config.yaml
d_model: 512
n_head: 4
activation: "swiglu"
norm_place: "pre"
norm_eps: 1e-05
bias: "qkv"
tie_embeddings: true
init_std_qkv: 0.0297
MLP neurons of a small language model. Each row is named by its layer, matrix (gate and up: input weights; down: output weights) and neuron, and shows model dimensions 144-207. Each number is 128 + 32 x the weight over its row's rms, rounded and kept within 0 to 255. A neuron's up and down rows have the sign that makes its largest values positive.
Before each neuron's rows, "fires on" lists the tokens most often at its 100 highest values on Wikipedia text that the model never trained on; "raises" lists the tokens whose logits its output raises most directly, leaving later layers aside.

fires on: "and ", "so ", "as "
raises: "he ", "it ", "there ", "they ", "after"
L5.gate619 [122 160 121 107  88 167 171 139 153 137 138 178 140 116 115 109 114 147 204 180 169  98 138 118 160 107 112 139  92 123  74 128 140  82 150 108 152 156 139  80 113  91 101  92  95 166 122  63 167 138 164 144 140 106 158  94 121 153  98 180 115  67 102 150]
L5.up619 [129  95  72 161 116 175 141 125 159 122 132 149 132 136 128 117  77 185 134 159  62 129 165 115 125  72  98  87  60 101 124  94 153 112 150 146 195  99 166  78 124 124 126 150 134 113 143 113 116 143 144 121 138 144 141  98 167  90 187 104 134  78 122  60]
L5.down619 [ 68  85 126  96 124 121 126 128 146 189 111 145  91 140  79 145 138 109 178 191 111 116 139  67 137 140 118 174 136 104 107 143 118  87 219 115 171 104 135  95 115 110  98 137 122 139 123 138 170  67 139 114  92 190  92 144 149 130 138  90 110  68 144 118]

fires on: "\n", "\n\n", ". "
raises: "6 ", "7 ", "4 ", "8 ", "9 "
L8.gate492 [152 112 157 107 119 115 128 116 165 142 153 120 112 165 136 143 148 154 166 103 101  91 184 148 117 182 175  99 177  99 119 120 127 131 106 160  89 143 121 141 143  72 147  96 161 168 128 101 121  92 162  95 142  93 121 129 144 141 153  97 164 166 138  96]
L8.up492 [124 107 129  97 125 163 105 140  96 100 137  85 116 165 136 117 157 203 168  59 132  39 182 120  77 133 159 148 217 138 175 132 107 110  95 124  82 113 111 146 143 113  88 137 140 151  99 129 151 114 126 105 151 114 113 140  88 152 129 153 125 166 175 120]
L8.down492 [141 129 130 126  96 107 186  93 110 125  94 106 124 125 142 148 133 174 172  89 141  62 206  72  51 173 147 129 175 163 159 117  95 129 122 162 131 161  93 145 137 116 106  69 138 162 120 133 124 186 145 104 157 140 148 173 123 125  63 104 132 155 131 136]

fires on: ". ", "\n\n", "\n", "). "
raises: "= ", "- ", "Studio ", "==", "Governor "
L6.gate232 [ 70 116 163 144 127 124 140  84 161 103 125 107 154 158 100  95 159 175 165 143  69 105 154 143 138 163 103  91 147 116 193 132  89 129  86  99 147 153 102 119  91 120 157  91 181 134 106 164  85  91 102 134 179  98  81 153 118 149 110  99 174 102 113  82]
L6.up232 [106  93  98 127 188 114 153  80 164 112 135  91 108 181  86 140 129 151 154 150  74 158 148 153 126 143 114  78 160 103 203 140 129 129 138  42 100 149 130 142  93 129 142 107 135 110 143 143  69 109 142 142 210 119  96  96 150 161 135 129 150 129 149  88]
L6.down232 [107 119 139 164 165 105 140  75 124 114 145 134 124 148 118 127 141 167 151 142  99 110 151 115 120 157 122 120 185 129 140 104  91 121 124  88 157 124 106 137  84 121 143 114 164 150 109 118 108 113 135 132 168 109 123 178 134 174 126 128 159 129 141  99]

fires on: ", ", "that "
raises: "while ", "he ", "despite ", "after ", "under "
L8.gate150 [ 83 114 132 164 146  87 110 113 143 104  82 144 124 167 173 116 110 193 126 139  68 125 112 135  69  83 108 119 160 126 119 152 117  84 138 196 110 159 201 153 167  94 151 112 176  88 144 135 126 137 129  97 106 104 152 152 183  95 178 138 118 175 106 100]
L8.up150 [ 51  86 106 148 169 145  64 148  84  85 128  71 196 129 118 115 171  90 121 129  69 119  58 128 181  80 122 153 134 148 158  89  87 166  65  79 179 173 195  73 143 132 122  81  93  70 126 105 103 134 150 199 134  99 142  68 107 137 129  71 162 103 189 163]
L8.down150 [169  84 133 126 111 116 145 129 121 114 152 195  67 188 134 114 119  87 138 110 138 133 107 115 150  89  59 182  43 167  98  84 172 125 123 110 142  90  52 224 113 134 115 124 137 164 125 107 117 136 123 173 126 121 157 136 150 106 195 174 154 151 161  99]

fires on: "\n", ". ", "\n\n", "). "
raises: ": ", "): ", ".: ", "==== ", "\": "
L8.gate85 [134  75 149 176 158 108 198 103 133 136  87 178 110 142 125 105 111 161 160 169  91 113  69 130 160 141 153 139  97 112 198 147  78 108 144 107 172 135 128 168 126  78 134 146 173 150  98 122  94 118 147  99 197  68 150 167 174 115 128 105 201 135 142 127]
L8.up85 [105  87 179 100 158 134 150 126 125 107  78 146 136 100 150 122 136 163 171 161  71 120 151 138 160 105 126  95 128 149 155 138 118 106  83 115 143 132 123 125  91 118 157 124 198 115 105  98  68 128 144 176 160  80 190 178 154 118 143 141 193 140  94 100]
L8.down85 [121 117 179 146 154 122 161 101 166  90 105 181 144 111  96 133 129 101 179 112 115 125 120 151 138 129 162  81 144 140 137 146  53 109 112 102  59 110 138 103 127 128 140 109 138 161 110 113 110  74 123 131 155 144 157 203 136  93 112  94 115 155 112 127]

fires on: "the ", "a ", "in ", "his ", "crowd ", "of "
raises: "audience ", "crowd ", "population", "gathered ", "rest "
L8.gate41 [151 154 134 174 162 115  98 120 139 155 137 139 110 112 159 136 125 128 138 134 109 125 135 129 104  66 100 105 195  93 114 119  72 150 147 184 197 117 109 121  92 102  78 135 138 152 106 117  67 117 122 116 150  88 148 149 124 133 106 136 179 164 124 138]
L8.up41 [131  94 176 157 123 160 104 126 156  98 131 148  96 164 147 167 179  63 130 100  92 107 115 209  98 128 108 139 135  92 113 172 159 146  76 131 149 115 100 139 134  97 168 150 108 118 107  82  94 107  94 106 118 115 117 178 122 215 109 162 122 118 163 168]
L8.down41 [ 86  95 118 143 128 168 139 133 182 128 159 170  99 179 142 140 104 122 147 160  76  77 105 176 135 123 148 118 116 122 102 113 130 162 104 163 176 141 101 123 118 148  85 117 136 139 144 145 157 118 127  85  98  60 102 167 121 137 110 127 157 173 128 107]

fires on: "as ", "the ", "in ", "of ", "(", "a "
raises: "188", "189", "186", "190", "185"
L8.gate453 [ 90 154  94 105 123  70 115 188 131 103 107 154 160 150 115 160 117  92 132 118  71 152  83 129 107 135 135  96 126  89 110 105 155 102  57 171  72 105 202 152  88 187 100  52  76 129 144 104 118 163 128 127  96 115 106 108 141 138 164  81 144 158 109 129]
L8.up453 [149 116 142 107  79 202 122  98 170 122 138 126 122 132 124 185 127 119 124 155 172 113 110 148 118 122 120 112 120 159 122 174 129 101 154 103 160 143 127 149 141 132 145 161 145 106 113 143 146 145  92 179  92  82 116 125  69 181 124 117 125  92  99  90]
L8.down453 [113 143 169 113 129  71 150  80 184 144 186 149 172  94 147 136 121 120 218 135  50 114 192 126 123 176 145 105 155 151  89 102 114 113  68 183  54  76 182 179 100 144 126  59 135 103 203 170 127 136 180  31 170 115 132 108 158 116 120  93 115 165 168 116]

fires on: "for "
raises: "its ", "their ", "his ", ".: ", "our "
L3.gate905 [113 175  91 152 115 165 157 214 125 129 154 142  95  99 106 129 144 132 108 145 143 111 143  98 152 108 146 133 223 150 107  56 156  89 170 146 129 176 160 163 100  83 120 126 143  76 124 174 114 165 120 112 103 116 110  93  75 143 182 205 181 153  98  91]
L3.up905 [ 83 104 162 100 151  90 152 121  91  79 121 107 133 124  70  93 144 148 125 157 111 103 144 197 139  98 154 149 168 145 121 116 126 102  86 124  88 129 132 162 100 124 101  86 143 150 131  81  94 108 126  67 103  40  73 165 140 145 111 163 146 120  93  92]
L3.down905 [116  79 110  99 171 153  77 176 111 122 107 122  92 187  98  78 120 144  95 149 195 155 154 149 155 141 149 221 126  99 125 132 106 121  99 116 118 130 104 167 175 119 135 148 159 142 137  69 106  89  89 109  82 112 134 190 124 119 102 194 160 139 115 156]

fires on: ", ", "This ", "this ", "when ", "which "
raises: "she ", "he ", "won ", "album ", "own "
L8.gate140 [ 59 127 148 150 129 131 108 122  88 114  97  96 142 122 106 174 109 123 137 109 116 156 158 105 141 176 141 110 159 155 110 120 131 143 162 139 115 103 160 118 115 172  95  92 115  96 101 129  82  90 165  82 134 179 116 174 153 104 126 192 127 126 140 109]
L8.up140 [ 70 109 118 160 168 137 133 124  80 106 132 181 162 176  85 149  86 119 145 138  68 165 135 103 139 136 143 148 176 180 124 115 102 212 128 132 113 100  89  61 154 113  96 122 159 124  73 142 114 114 136 129  84 124 163  85 165 121 109 122 131  96 150 111]
L8.down140 [132 137 173 134 133 102 121  77 155 111  99 123 125 159 112 128  94 125 105 132 110  90 132 143 174 178 156 109 113 139  83 176 187 124 170  81 110 101 141 124 137 138  89  88 203 181 138  74 118 134 149 147 121 108 149 146 176 101  74  96 170 151 139  83]

fires on: ", ", "in "
raises: "it ", "however", "Act ", "they ", "this "
L8.gate208 [144 105 151 117 151  90 115 162 135 155 122 142 129 126 109 186  99 188 138 128 150 188 139 191 155 170 146  86 159 148 138 138 127 102  98 190 100 187 173 110 122 104 121 147 154 143 138 187 149 145  96 117 128 106 158 133 102 161 110 163  46 114 129 153]
L8.up208 [113 101  86  89 180  79 122 122 166 205 116 148  88 119  90  83 143 123 140 152 126 153 108 155 136 160 140 177 133 155 108  84 136 104 157 103 163 167 158 105 134 110 122  74 114 109  84 181 101 117 119 126 131 123 172  99 169 163 136 143 151 156 107 185]
L8.down208 [175 108 110 167 129 146 142 125 127  92 162 150 149 127 137 131  78 204 163 124 109 126 113 144 118 123 136 194 129 140  61 125  80  76 116 133  97 138 204 174 113 130 162 147 172 115 135  60 132 110  96 127 121 105 101 160 152  90 169 138 176 142 133 127]

fires on: "to ", "of ", "over ", "about ", "was ", "on "
raises: "its ", "his ", "their ", "how ", "whether "
L8.gate482 [112  94  45 143 145  81 176 127  89 166 157 154  98 163 128 147 113 109  57 127 128 180 130 130 111 167 100  67 142 156 111  71  81 140  97  69 105 115 171 172 110 170 129 142 115 151 132 135 118 121 105 103 113  93 139 150 144 132 168 142 188 160 122  88]
L8.up482 [133  90 123 135 142 156 125 147 168 154 104  92  70 134 167 217  89 120 111 113 143  67 161 127  92 187 116 157  93  96 125  72  91 150  80 123  94 141 153  64 124 131 111  83 185 143  93  99  84  55 126  70 121 117 100 116 133 122 121 194  84 163 116 107]
L8.down482 [167  99 158 105 104 141  89 131 131 117 117 152 116 104 113 130 120 113  66 136 110 104  98 129 130 113 136 124 126 160 186 129 165 140 134 170  99 124 156 115 121  80 128 155 122 176 125  92 108 132 201 136 130  93 159 177  59 146 162 115 159 113  97 114]

fires on: "that ", "when ", "where ", "announced ", ", "
raises: "they ", "he ", "it ", "she ", "there "
L4.gate1020 [109 113 179 159 126 173 136 109 110 158 173 121 120 145 111 183 111 124 111 182 124  49 165 111  96  93 155 156 172 197 136 101 155 109 110 145 152 129 113 143 189 115 125 131 182 155 167  42 126 173 137 138 112 144 166 227 104  96 155 147 163 113 117 143]
L4.up1020 [113 107 114 169 119 148  94  98  98 162 178  79 131 103 154 139  95 138 182 152  80 144 143 117 128 112 123 119 118 123 106  83 134 113 111 125  71 140 171 110 182 146 105  73 176 152  86 150 147 140 149 115 133 141 119 153 165 117 120 116 168 113 155 105]
L4.down1020 [158 158 138 135 110 160 145 174 140 177 112 112 102 158 107 128 106 163 146 180 156 152 111 109 121  84 136 163 144 153  56 127 181  30  96 151 155 170 188 130 138 138 119  94 110 140 141 133  99 130 144 129 106 128 122 103 101 102 158 109 185  13 132 173]

fires on: "th ", "st ", "-", "nd ", "th"
raises: "century ", "century", "Century ", "and ", "Council "
L5.gate956 [ 98 127 156  99 130 170 114  90 185 139  65 115 118 116  86 110 156  90 155  93 115 117 149 130 175 205 146 135 157  94 138 141 181 125  88 155 199 140 158  77 166  93 159 134 132 100 166  63 137 113 168 194 133 100  78 105 176 113 154  94 109 128  94 169]
L5.up956 [123 135 152  73 144  87 139 139 143 178  63 161 152 146 111 152 144  65 125 111 114  79 140 155 149 110  81  36 104 146 155  96 137 141 137 158 152 187 128 169 113 156 134 117 100 114 129 132 135 102 129 112 152  87 123 137 121 116 137 132 187  66 107 142]
L5.down956 [ 94 153 124 136 140 130 196  69 130 168 103 114 145 107  90 122  97 138 153 135 136 155 165 140 130 109 149 137 122 214 194  81 195 120 125 146 181 133 115 134 187  74 107 119 190  88 125  94 171 150 122 140 141 143 159 107 107  95 164 174 107 155  92 141]